From a checkpoint of a small transformer trained on Wikipedia: tied embeddings, 3299 steps.
MLP neurons of a small language model. Each row is named by its layer, matrix (gate and up: input weights) and neuron, and shows model dimensions 256-383. Each number is 128 + 24 x the weight over its row's rms, rounded and kept within 0 to 255. Numbers have three digits each. A neuron's up and down rows have the sign that makes its largest values positive.
A block is one neuron, or neurons of one layer that tend to fire together. Before each block is what it responds to, as a language model described it from the Wikipedia text at the highest values.

Description: Base-form verbs or verb stems right after "to", a modal, or a subject, such as establish, ensure, promote, and encourag(es), request(ed).
L4.gate255:153094137128155066132143118147132135105159163110134120156148145112123112142177117120122125147166159122154115157134105155150108117173142123138070136114095147145144134091150147113164118144148125103094132156155159122106148171099172128173098131150151181152182133107111148126095145106159152163147159099126145165119172156118097127122151110162147089128136134103086114153132123112142117144162
L4.up255:146148161143105150130117116144108093103136087124085094094119112130122127104143106117135115175133136153144093151110152114140130091136129115103109142083147101181141116109135172193087080167156128157130096150141144090107132173105132135168105126108148132129122140092115133158133147137157138119163134119147106138135128170132100126162140124163130131163091115150149103101178109136152112163129
L4.gate306:167071146134152126119156118159153121120157114154143090111103122122117126127100130135169141162123136126145141138153127174092159145134099179110138126136133155103156107134141110099131120131107103127139163138139115121094132146172148114116124145120109110162093160075151189131103131117146124111123137114110105130135114152099098163092147124140156088121123143144109135178146127132177165142157
L4.up306:132135158097160128083177114130142133157136138111126123128155103141123075121161148140138143109095148086100136135125103114138133098172150126105126100134128128154129148130127135156101097123104090152104117125118104107142100092123125129164129153156106169132108177138120114148128133145160156101142086103137124119161177098114146106083158149133113122112147133136125089144122125164099173137127

Description: Single digits in multi-digit numbers, often the second digit after 1, such as 15 stations, 1790, 50°, November 5; sometimes word-initial fragments like B in Bournemouth.
L5.gate23:118133148100156113131137088113159175142115140126125095134105148132129119069138082119134138138149162125165142136074114165132145178120128099205152127083121140141167099151150136114155094183140146142115118104135159122092107118131157124109127125098094097104126124111155160130122110136139096140117121137135143141115129140151129137116124111114160123111136150155157087097140104159092144141160
L5.up23:094099111184095149130085124086172134108142145158094074144143104136129169113139073129135200140145125107111141149123121127128125100102163102092109120142145086157078106112133155131125097126157119168139107085122164153137103152151131143119164107087095120124152134122128158127083159108177157128083104157112142164146162139101147142091141116115095119152107121126170143169111066121110116118148
L5.gate195:143122188110119158156154141092126087123129138121146072079073148090137118116108140102172135141100111123113124124141117151129108131108155146108151127127125130145141112161135148084133116159102111100147133137125174130112144138143122145136132077130137121127133135094156128103128120152132125117146137150126162181155164185151145125130088156125116119140159090166154132116112149165153148127127
L5.up195:117140115100097133119132130151127146117069174114087081138162158116127079116151136147120114135124120117142110147153082128136130123113152112133143129116159126147095094129133129128133122121129143115143154115121135140154097126135163084141138161155143078142119125129130155135153098123147123117148093153142107122154146116113111120107116141128119154130148085096140145077148152074142123101079
L5.gate218:139105117149095132162128107098133139172148112136100113157126078139113156128126114081111093113150145130111148156076103104155139146102156171106107156147103115098143126150122126145171102091167145156116142170147154101126112127112160152125102137169106118148169097155092108118124140128136095134115108163107150214175085132162124123093124134137067162127083144152113134154102131155092120104131
L5.up218:122134130138085120136129109138141114150112085106113158140123111086107130079141110148069150129129144108126157149118120118114082135123189130100111107155134116100130115150111125129161115152147098135117134155118182122139138134110147180128119175132131118124108096158103119113121120122127095122165120085079137120128119135124091126152111130159100152143114149087158111118145112144127095119116
L5.gate296:154089129127147141146126100129151170113089106101154124151088098109126108129140145096097152135146102133109123140109146080161106099082179122164127127177140144108137089094139139137137151107166113101116144162146112070104160170151137107088135138125113132154148154090128139128101111086135112144131122164081141187139130142151084141116157104125092109163125155107153125109076089178142128097099
L5.up296:154129163099118122167150069103145160117138115134132149119143069126161116116144113118139114136130152138096186104108177094150081136137196144138141121116096124136106149113105120143153165132132136159154132133188114095130122160133149104105119156133150113126146115142156139129121120132091125090130094117105130160133125127149123159083142178111107128126098161129120116117128110163162080165175
L5.gate405:107085155086156128150129127123172139122149129134142104170084100122149135110180117139167125106123108132085048146118116058132137137093136136109162166142132136087126089101085116146125137128106119167172102082121123128148131146108110098149127128132103110091161157148106143100123151104127161148126093131116163148131145104155108110147119131115131064161083115109142136158106145111154121123134
L5.up405:165109107120158105137121118115167130149119162114110094127095070138162091143164134109158157131065139163084132092148149131113156128157149102156092127095118161121116120133139104150149159090121110126171112146133110134128116149077133090104104134109120131149150142154105128119148121092109114102149118169087166118159162127116102121097104147103134099132170146155118123146092103124115077136130
L5.gate415:135104179148116166139145157135083093125110140133158106128077142103112159109168144150155147120127131154101152110116148128147152190129107132114125125123117118141113103143148084138081129147095120126131123139127153136085156137144129136116086123154118149141162153108122143153091148091116105108151131120073193126138134153136102087113090157147123127100165110136121124149156149147123122129130
L5.up415:115155112135076112176122124176139146127118141148118128148151120104088172163114145152157109199116114142105128181121111114117120153117141142119128140126166167113096117090127113164146115119091145151152148130163115126132127166126137105117137142156123161122107112151101114133153135105108127092099131165139132163109116125133114092128119155140162143104171105133138131186134121143159102121147
L5.gate599:117119139100147107124149110114161139141116154170090124167128116096129126123103122146115153145132133131111123094115094110171134143147131103157117196161159136073123123118113115128115138110115143138118159099129125081175129136172110132131104137144112115147109113141123150140130100152090133120073144161078142147154110110106112139164110134145127111181165134123149133115152146144172142130119
L5.up599:134102118130161147103133113126139139115125092138075127114127088128111147170098100109106136108099117135141079139163123098112127130117126167116193164125145072106070114102100118095142096123095180147133115114127112100147166134104134124098136144146141136141114165137108148177091166134085125112098128154126133188166090134147116103128108171142107162131134130087120150153151110165156112171115
L5.gate874:105130115135110149173106112111160121119109090151151123116164117157133138146100063127154120160134101103068123145127120146120143146125192116113110120170169128124115131115076129192141145142116118164173130105094131173162130141151142115102133115114148140119122171103071120106114117148127075136112168144122147117125129115101127114126095145125118178133110138162148148159112135122148111135121
L5.up874:124097136103173142165146135102118155114142151110130175123131118138149142093162094122146160119097135133099134168121152110104145137133145141101093112159144138171117135098128103122141141154095149095135122102114144152145102139142096117106116090134119138170178129070109126077122112106160112142182106160069162101167167159140132109116160157138178090149138139131132097147156134139137073138176

Description: Main verb right after a subject, or its ending (-ed, -s), especially verbs of directing or saying: ordered, requested, announced, allows.
L6.gate178:136142111125140084081139107135141117144093126112109089133119174118142135121081166137082128135086164148112150112137115137084126119133121135078155158114138118126132159141163128148108134155150111107146145157134134091141126125078133072147150146149106097115128124120107150124150132122156124157112117119126081106097137102117091156130177104104119174158132169153120119055115145129139090133087
L6.up178:124110107111155076125074128138137136116134147129130110124078138106130073115107122137150213143122126115085120166100101108112138130153114106121122126122136158122137133181134171069149102148104107102138135114156189102118127104141124120115141065100165101124123115091146102105125147157141104160110134109120152135161140131152144127150159091154128114149118105133121085135165124135124129142142
L6.gate358:127130121091117113107115136141098128158139100116126148169093132143093100078097111142080115177124107132131126109165123091080111123145153126104105188123108126095172150104134192110107140148137123119123119099132209123101124158070148104085121125148110144155093148097084136151094148160158149146116138148110151109140182112143118143120120127150125180091117139109124118167117139087125121119125
L6.up358:103114146157148133091142112133126144117095164144142127114131086116178121123121109161135085157125124122102116103136163155119127078130163117140115161122133181144130156131095120093146116099128172147132162086144126153097162121108124135167143143111132118126083126123144133145112157153145089145157132149129123094179127154160180138156102118101134133153162147147122121141120150145182143132108
L6.gate401:127127130107117118122114088110120115140146120145159154137107146091159173070125129170088115133102096141123161103109143139157162106143138145121131128180111121120174152143161122138141104117122158122138128167116155091112096088108139102118150133118118097107137112094143122161109112092131083119129101114139131147170115160109141165096151102095085137187094132143108112154141129088090116184113
L6.up401:097118135133131120110138129145105121133166095103107147139164133120113155111123088147092079147136101105126124079123149113096170144139111125150080116087128088124117124143135111170097092131098140163128151074170136119133120143126135130136158117116097119140138198106156137119154086143136121121143115147110121113121157161114110160162164136127131151118114163143089170129124159142085120111109
L6.gate594:116134166118136114125145169141149090129136104145139127141043146094128133117111097143116128156102104137094145129133099120098106112146143145158094140130141117117181113152124110126148084140139107089132134088157126113065160168081110114144123134130155178108115177136129134106128141135167145138137171098121159136135155144138154150178107125123148074124132128157116142142107141163112138135164
L6.up594:074148122132145138128147144121179101113115130090111147106087128113122147105097107140126122125149134131096142136126122104124118140146119161151088162150118122132164129151121101135135102133134128099086150126096151096139172129111132116160116126109151153098119138104101150143144151145131114168093188108184125169156130121142100147121135107143098150128119147179118179115146158116116090132101

Description: Bare space tokens inside an unfinished phrase, often before a number (under age 18, Line 3, Sep 3), plus word-internal pieces like re-constructed or res-er-voir.
L6.gate350:131134164145130140134143128093149133081164136143136087113115125095135148163102150136117151119116146114104128129140151161090115071134106115101208122142119119146114110135082121116138170090212123177135097087103123141114146103115161131153138180131118080089131143083108134135101093126172105104111146149128142124116133110141099099153150111120146142104181121166128152093151099103147138106123
L6.up350:147141094132122153101142099140127132140161125145154144159112139165101129150168146191101143094153145105119156149119127114171105128110110110105103117086125108130134149135143126145109097090157142142122130147169069128142085140149144172088137114152121133145124145121117088119110115098113153101105093114152121130136134095147143095133115171144134092148131093082114151146111099107162142154117
L6.gate470:121158131130101177080154105118136153114143129136148067160146144114138153154101144117110160123152147147132135117166145114118125145135131114111143154120175124120126104143148044089106138164121130115132102143103112142141146134098157116103118095134140085142110118161133137127143129139143159086145101101133153138109138138136144111148108097117127137155172090136133188084116137122130192141112
L6.up470:098106122104179168161117132116121136137095113183114140117118098108148109113161120139143167129135114123120086127169153128133105125090101123094121099114167141157150126107128156169109090147123093095142119103132142162116114119090073132151081108137130082085108095165132135074124117108151115132132113136114165117091149112086148128168128110131115099057107112146135138142142110083144126170120
L6.gate678:119121140176106147085117088124132110139158175101117156132136150111114101153096154124140101120097122098114100077160131105154142113156142135124134158124115115102129155125124107138148118104133121104104112133163101113103139120144150158111145151129131117114108138139147111145120114151123101088126113111156116158105142150113118122146106107139096134132133150138132167154112151132123130156160
L6.up678:106140164157116148125130080087081126139150105140119116146129155121153100111156143108107149111163153155090179159133097170127153108125144131101155170128136123113110132132140106152123159153116174115119109099148125072145131136139145128117138129160118084100112126134161151136109103115156114152124137155133127108160133118124143102134088147119147053139117166127117115163177137104123121102127
L6.gate776:165151119127141129132123125085143188101175163145111101124145143146112125145143121121151058115162143159123099173133088118146114115112110115152115119129117124135127142109128114160091128163110100109149136145190115139153125104122095113133158086151123113129121152117160146141133131093125157111115133153073135111125150135145143103123077141113080119128138127107171142114089130089144098130137
L6.up776:100109108158083125062127111130115120138158141151120100111193119121101132147117123162092085128128123151196139150157139126090162101140141141114186125124126137138102104163140100157186087111121100185117128121128111146115137101160141121120133126129131119102139088141172122107112074119123134110102126103156135142123099115109153127117174118118142104088156104164120121166101107084096112127117

Description: The single digit 5 inside multi-digit numbers such as table stats, times, dates, ISBNs, and codes (1:28.51, 445, MD-55), sometimes other digits.
L6.gate122:156118122146114129122173117121133155128146138107110083184143095160115158094156138142095147077127136169098122152146124170146125137126116087163147156101131173071147081078154148122114103140124132157114139143160128099132095111156125101125123148131094089145128156146130145166124123120144091105121132116122160135149150149165167103094119157135093150135128129166112112114092108139131106100141
L6.up122:132131169126091126159075117120137153108117110125150127144162090120157102117104082139151119135157140132110074101117100112088150133108145113123131112132096137100097117124154089108101135166113139169093153146121149117130126129120168108136097190095147084133126170121176170074090126094128131145102132126148114176152110156120181106141060135127128126131109062142150102188103117127136091093086
L6.gate138:137104113155105147145097145110193111151133148136123147104153164125146115124121126149135130157134124184148080169109114107134106132097144095178097121091106153109114131157109145134114147167106115160091118166141116112088132100123145121108100132136147176171157150134135129117122122114099125102120142131122144160138093149115141073116152110120100134110105098180127148134153107132136125132138
L6.up138:118135121164131147130118174121141115153148160130137144099120163133165144124151150143150080121100136112134147146134090079106141088054141146156147101130120048121138150115142097147123136157150129125107134190159098109125119126127096126126093161169145132098167152119111134098121146094132182115171144107129141098103195140150137112095116129114163120159115136109148162102105105155190130118153
L6.gate199:119114114158123104144121089106136126118145138153104129125161136122112108099129085174126089110144086168104167143147106120102111110110130142153159130125128122153105168131112138115129155147148145120099132148172173128117098139101115129140152135127135116116127120136145106171156150130153111127134098154097137141110188110136134157154081114130079102129120092139114142109125128158171129121126
L6.up199:139100130140148169136128111148139083134114158145157097173128106140116105077114095131107107146116151122119156173126155156143169155094138125184204111125130127082139090161170133107158140136093087149144168121119153104140085109105135157155106182131105150153134083148170202134117154145090141128117123138107152144128113137137129107116090136132149136143101132117094134088105125124147103110136
L6.gate863:121127109139076106102161095131123150127164135111109104115112123104126120090100133126107165154142136131082119136161141126118120118136112117129112149157115142120106116109139119092145128133178103179147118173160138132100149129162122084160147131160105122124131137099115116075070163141159099165096121139121143131116123157092085107134116120135138130125171160136159081158138115152124105118131
L6.up863:099134141163091103160116160124116157106126100123151157105184133160161138144114124130116105110115150097157140201176100140095084093096121139152112136092149126116120146116122162153160163144120161138115174152159160127110121107145118128116148117100131174136135129118121141099107140138098101127107127112122092118118139096128179083105132118142164156124117104119086126137131133106111091121126

Description: Verbs and participles right after a subject and auxiliary that open a predicate, mainly known, plus used, held, expanded (was known as/for).
L5.gate109:100137156173097122116143144123140125130093089113139149141120141145137144119133126125175156129126167175117126148112144117135129084154137145107093163140166131146118168140176102132155148141134108137100162114156141114117148165166151124140134100122136118142113141118139134051144121129099105174118105134117135116120120183134137126159106106095132135082112123175116147119124121141112102130136
L5.up109:143180138112131180123139117113112112110166136110132146094165133089153129093168095152143163109109119129130131108089121177120109120126118111099078108140147139112098103138170124136152113139160127163095085109100121072127111127098096077154112136110118169174136154133102124116095116131118083104155107094133172111079124106112154086123129133150095137074127104081110102178097143175109161155140
L5.gate119:136143118174104139116198120176125106175128124130133107145089135144109137104130161125122127098108143137134156116103092127129092088127151186103131149145097061161141140132131110110088142100131168084110110111135128098099107135140109131090144101145063128129124128149112130130145120096111109121099112134132140127126123169083204154116098072115107091144161174130139170102149131148108123101138
L5.up119:095133149171133132134134127110137152138164127114095126149076107138109143165120095090170126132100099126157145080129101113112128129082108116125139105139090151099131108137138129129119155144131100092124098115133167105156139161121101119091156116133126161131143135180143181132102146121112102137094116160109099116109126107154140184106116116150127113137144138138150193131084108152123112152095
L5.gate124:168111127114142123119137182133139106131100111146104081123154088103138165133130160107164117113139100150118111171141115154101107137100138133123129158135173141125102123131097143116109124164106115109112079140137099090144137180110127133098128145115106136181126137115128096165125130136128095167118104128134125117196091136143146148131170079140167119101133131129135104108108153134134171104138
L5.up124:133154161133144091143143121129139092085104122090156111139125103106148132125112136110146099116069163074113118131096135129136135105142165131108154094145152151145131121113166118141154118146131090101094113167104152111133138132160112145108124123156150145119129106129097165126138148159156112135147088089126184132106097169155095132114163142108159119107124147130132136132123176108141107135160
L5.gate229:136138128152082137124126162131158159156129124146127139120065120104159128105134149150126104128139128116105125113121136146123091118133115170119087151148116141118145135111138134112124131178149097144120163135143120143171120148109144117150128109096125183166173145098104145080149134101115128103138156098116129142100206137134176100145144141126124126174136072146139126172114192118091149163132
L5.up229:158121119135123117158168109121103122160144112127150148118124098121124124077148131132111157132092156122142126137083157144114128140073147156158089125131160165139138103123113121108115126127120115133112139129112154125138133103108148123062146090108127146132137141104210132116141125147115102111167143144100138130117165188098147117106176090172168151098161132177184120160142115145117135150152
L5.gate427:089137109174160125098174123130111087121128105134181152118139174134103101155131159146159119088121109145103112143103150145137120146165124129121131149133145125140142142134101169097150147136112141132114139102112131097149087128152189095159102108082111128114110150098125168137143112103126072136153151107122133120096122123143154176100130091127169170119148154124105117088147158170095093156108
L5.up427:095139155154126127126131111145106113093156146155104128127118111101131105110136140180123096178141115163113136131095103068075141117137176157118096124132147107160123173123113111140160111128103106135127138130153141131128095145134134137147121132137124129175144105113158104104145137130146133109124107133117117135158121123146164137116141119088139087142119181100134123162155136102146124183143
L5.gate641:143117114151117107139154136170137149106145118100113120107124118109156112135125115115119117108110151129105157152161124133126135121097143109105086112118113152109111114112126121125149099142088083105136111159097130127096155135143118109118182145134100106110148154096113104109119088096123125172093144126141123117133114144145130112141107131141160104129158110125106150098108147131128118152117
L5.up641:136113139105135085144143099174127157134155120083138150095172133121121164165150122074100103111128101139068140109095137082149103132123102125105175145124171155176123106139107144134175147127111125105076117152100113101112134132152067166118142146129134115116133138112154118107178112121145113155114157156126101119135145123183142167102109119147120155125085130098097155146152142121135106162090
L5.gate995:138146122144160154111150156148125131124153129113168094169086150086145144116105142116132126110121152131158092145099130130121129126107100120137135122121117096140178145139120152115089131178142135112083109113146131098149055151088143102158162100132144123143137152167163090136160108092158134155154129090141109138124139107140138127112108115118089126141156135148169145131158104102114117156119
L5.up995:141146184163149134138127116108140106097162114152135109143123117106157139138145191140141118124084117107108125153131115133138146100068137153127125118165109146151139146084129103111149166131151155118076118124134124087108084118085117138137155153149143089137160135132149177139142124145120131054122150098120132109153102125142120128098127141131158104136136126148136121118124133127175119142111
L5.gate1006:086128126114113141121108107128125097176093100132153117112118151099155139094128136171120080141080129144097137105130163128096101066133077126165107169137162138148118122107091131099134136161122102110139097138108152097138096150133079111146153113121152135176129145115113113151159139139159129136168156106089111110131100150121127169132116089146065109132146152142139172125128127081134121184122
L5.up1006:149115138110128127111111131104148122142124111150098156144135131148151150118130125127133157125128127163117138163120154135148149112077090114073132129098122129154137112116113147151120101129123125116134117074092118105114149177186108107177166113085110130168116127080115120129162148146161121099141166141108176156111119169130139135143151076154101104086112124096166163133113124104107117106074

Description: Newline tokens ending a sentence, table row or list item before a new paragraph or heading, such as after "investors." or "Asturias, in northern Spain."; also a space after a comma in mid-sentence lists.
L4.gate329:097102133152164146144122139135144087148135115135129100187140136106109100113119133069133125159151117114160140104130144139114123103159124089115142129110142101147156133159150131113113138083126136126137106141145137096168132116113139177106125109123130130118149159120154084149116112156080141154144171074118127142123126178130120113085142137132098146122108138169150103143151165163086112140138
L4.up329:107139145159119139158133098114123186138127138088114119162129148137145124128161132150105108138113090100143106114085117151213094118119124171133139118148074142141104131140103115092157115090147104155143117082131121152141144149147160108128129119088117118127119096142106143129177127110113171147152134120083133123130132138130123120143127079161130147135159135116144161120141129199098109091125
L4.gate359:125109155136133128087160103121128123143139141121145105166140138127137122132146117059153134125151129131114108169095120080129148131153142141117123097096099135165113163113137118117125141115111080087118109129118112106123166144120149144156114138152159132120118128077100125119162137146143159107112110184103133134156114137121135123098102062156151114164136138131121146154125193130093126146131
L4.up359:118100114103136119127129166084100103117108153126114113189149081128132154139146136126150162170151161092120135126133100106124126085118137117080178083114120135117105125096125144140137099134173148113154095144154104143134147144134166138130129129133147106093091117113094105137118114148133145129113120124123139183121165124104107122106138147114112117118154141113094133115160165115097132137137

Description: Digit tokens coming right after a leading 1 inside multi-digit numbers, as in vote totals (14,649), dates (12 September) and measurements (100 metre); occasionally word-internal pieces like gigs, skidded, eggs.
L4.gate105:156092159093141105127100171115110102106113080146136132109100126057092127097104098079123121142158132148143126127146159149142121131149171128098129125146143132108149153137141124161130126125130110130141153115189121118102131140127149105124085126074141117117108107091152146088110134152146108103111165143129113129142148146137148124118146111149088158090124116127146100110138119106156143166172
L4.up105:129167122153149124108105153116171148107134168170079110116172116095146102127155140132146112109152103120125106117109129080146146135145111107175117156141067108110132124093138112121109115146092099089136158100115101174122134135109145117129142126118075098069121155104143145175117135113140159122145133118174120151101123121084128072183138159134128124127134130077146157115100144109125117104112
L4.gate242:093145139152124160117127194123120130116156144113131124136091102113116114141101145153147151114158158146137117151111106073136112121086121122150117138132113117131097106096098142091151166105122099135166122156104124117148126151110155129130182128135135106121142166124134108147093125139128117127160126143114131130139150141140088132133112084160137095142134094140129133110141132152142142130155
L4.up242:156100170136142113125108138109114128120175197125123143112100090146115073116160143107147149164114131175087118110136163110152100093096155115103172138118082099169134149118092105140171143105129131122127150124123142115135175113130152119094125106154111127124145138083110109140126134121103103106134132097113155130120109125084141153129159152149117100150136159155169113165136161096162134125089

Description: Standalone space tokens just before a number, mostly a year after a date like "March 20," or "On 1 March", and before numbers in table cells after "|".
L5.gate111:152141156150140134140158172097122124129156124148100090055081094103168155135136147115133076165063108097119132091145111182162110118103167112155139093114099130138122134129143093089114126165126138089099132139124091104126126115106168142124172126142124089116110137130165155136093090122128112124129145139120134144120159105119107112141124162136151109090096121130150129117108148168123142083138
L5.up111:125141132124145151091159118105131118117157155138151125133083108162110113178113116108069096140131118135117156142164090113131141122123105107108119117122099150123137126126133118128133112102151132142166092121093133129134151133154108125105161102185148077093133130174120132135101120111119108147141179126146125139145124090156084107125138150170168170122164125131154178058121137131170156139106
L5.gate169:126089144115131136104151145148124148151144109109137082161139167085136134122099106154125131133141119117147093082142110166129103141113134116165094115119143109113160139094133161102154134106113066099089098134117143117069141121122150082084128181125113105133128164079126108139155149145185131183098122122145135118104151118119114109173153144153124103126136107152150127104120117156106123101089
L5.up169:056150129133120157099138103122118125102141142130147089118152105087106121156119187134141159148175134123164082120132091097124116117114115150187147157114141136124179151100122149146141117139129123180112116109107135099096097185118117142146122144100132127183142132113117129124158123092115113094073132166123132123082151148127168078136125141113109136144113142121152138145105143095109124108149
L5.gate200:140139119157113120081128118131122135156173162143119050141119169116106141125107143106111134117132118157163091091155083117083116102144104146179110113149120115139150170123086122119158121121168133132139133111137098137116109157102132146169115127090098102148103152128101071117151117139135131118144118132133112165135171135152136132162132118179151090167106111173137176136098121115074137082126
L5.up200:128143150159059158140122143115135086135174131154131089100089143136131109136090136090136112119146136133155095124133109138110100110140137096121118074138108138155125132130102152143145134160107144134122116131116102186103139129141112146108077129154108109114120126092126132170128106171142176139088143101136123132106141108086111110116119097129150107122097075114164149088131133126126138122134
L5.gate241:148114124129100099120168091130095126142107139131107067133051123136135156166121145159148121117127143131156119135089118113143171139157111126157154145104115167159197108153163113102122126128169124142109138134117144122136162120136118113114111127113117095123112143114121155122144092148124083114104143123147113138119131112114160127070136116144158132093147117143117078158123119095115113098087
L5.up241:164121136132146089182144153119126084146099156124119135195115164135150147098151145156074099122118124137134118149116145125132145095139159101131126175116118130138155120106162129150121131185119148128119123122134133114119154113127112153106099158110110092092127125166150139119114130098132178094102122132107103145127157100121104114095129128096136110167137098148063147106162104099123164134096
L5.gate334:142136136138163173118127153151092138121187126146136104118126104122144161126106131097149154090151090123105090138122144124121119098142112098115140105116155106104146114103142112160161108134174139129108107137118111142078090181112130161140148153113116115114121153121107114130112115116114122102124195146130105108115165150128139085109126140180132097131138115175140118115100117136137081116143
L5.up334:117121121155114165078120105148117123130182134124137095181090104135145116141113113166123087096133128122096098136137132112116103131120100135139165143113120148129155103085073119140145093124148137158128118099135155144134163118131129148101112118131105127128141105157132093139135124146118126099134141156137083170128195122151147099154121137143135126168140101146089165158126139105132108124122
L5.gate341:119135148160135157129109159108133115110164083146132107106155160126095126136107104144164083111181105107169093122167088112148117091139087096149134145101093140077153142091116133144150129107169112125096108151126098162120128171147118160126143158131089122135123132102147085117145090170124121126121116142152122108118109098085106102122101119163115079154127133147121149123128148097125122154143
L5.up341:107115140123111150137106147088123083156130119095124081150084139064100128103141121145131145120127117119159150132106105109113119130139107106145116100098147095098178125105079110131130122102110120123091144145122122120119156149152147146127168173063116074169122108167151132139110094096107134135153118133161112113141159103120154077127123133136178103106132113127155154140105152122137162116115
L5.gate527:088113131103120162115155131150137145113137106135133120094140159124106108132109132159133174132109089149101116116148115149112101093115114138134145138125101133130166127084142089143161108124120113122125156139140078110161104150103139190168153139155147085134127132123161146154123125155076128122097131141149125155098115140084088134165103141139123122125137136147068113142192147156123133097112
L5.up527:115121133140110166116142130135095091136109096117136111113129165109165127116118141094117109146142126125098111139121153107109146108154142116086146149124108136146135152146072112145123100150133125188102135139125103147118124164146084164149105145146100112102102106140176158115118096134103123126148135109153158135139165130128196102113150128138087130151113144097121098145136098099159122129135
L5.gate789:103109141109135133124142174138117122162170160101126084185173169055129127128103120072133140177192131126099109111122108128125129164112118126115138141120146128071155144145121152167154090125127106117111142110141090153124132159114154126138125095097108138127109171112135083155143130093090081105085153135093083149151130104105119084135152127135131085135130132147146134122128188162121121155132
L5.up789:134128114114109115130108105145112174117153097068164101136112130103135131082137097177101144124125115098121107102109110113130125114134139145155104138092097138109108162113166148116119117141143138139120058137131130151115124128102129143150125119096132098132124118127151149147142127112124105105099147177166077154108164121113107096106159118139098123113141122111150149135101137083155187168129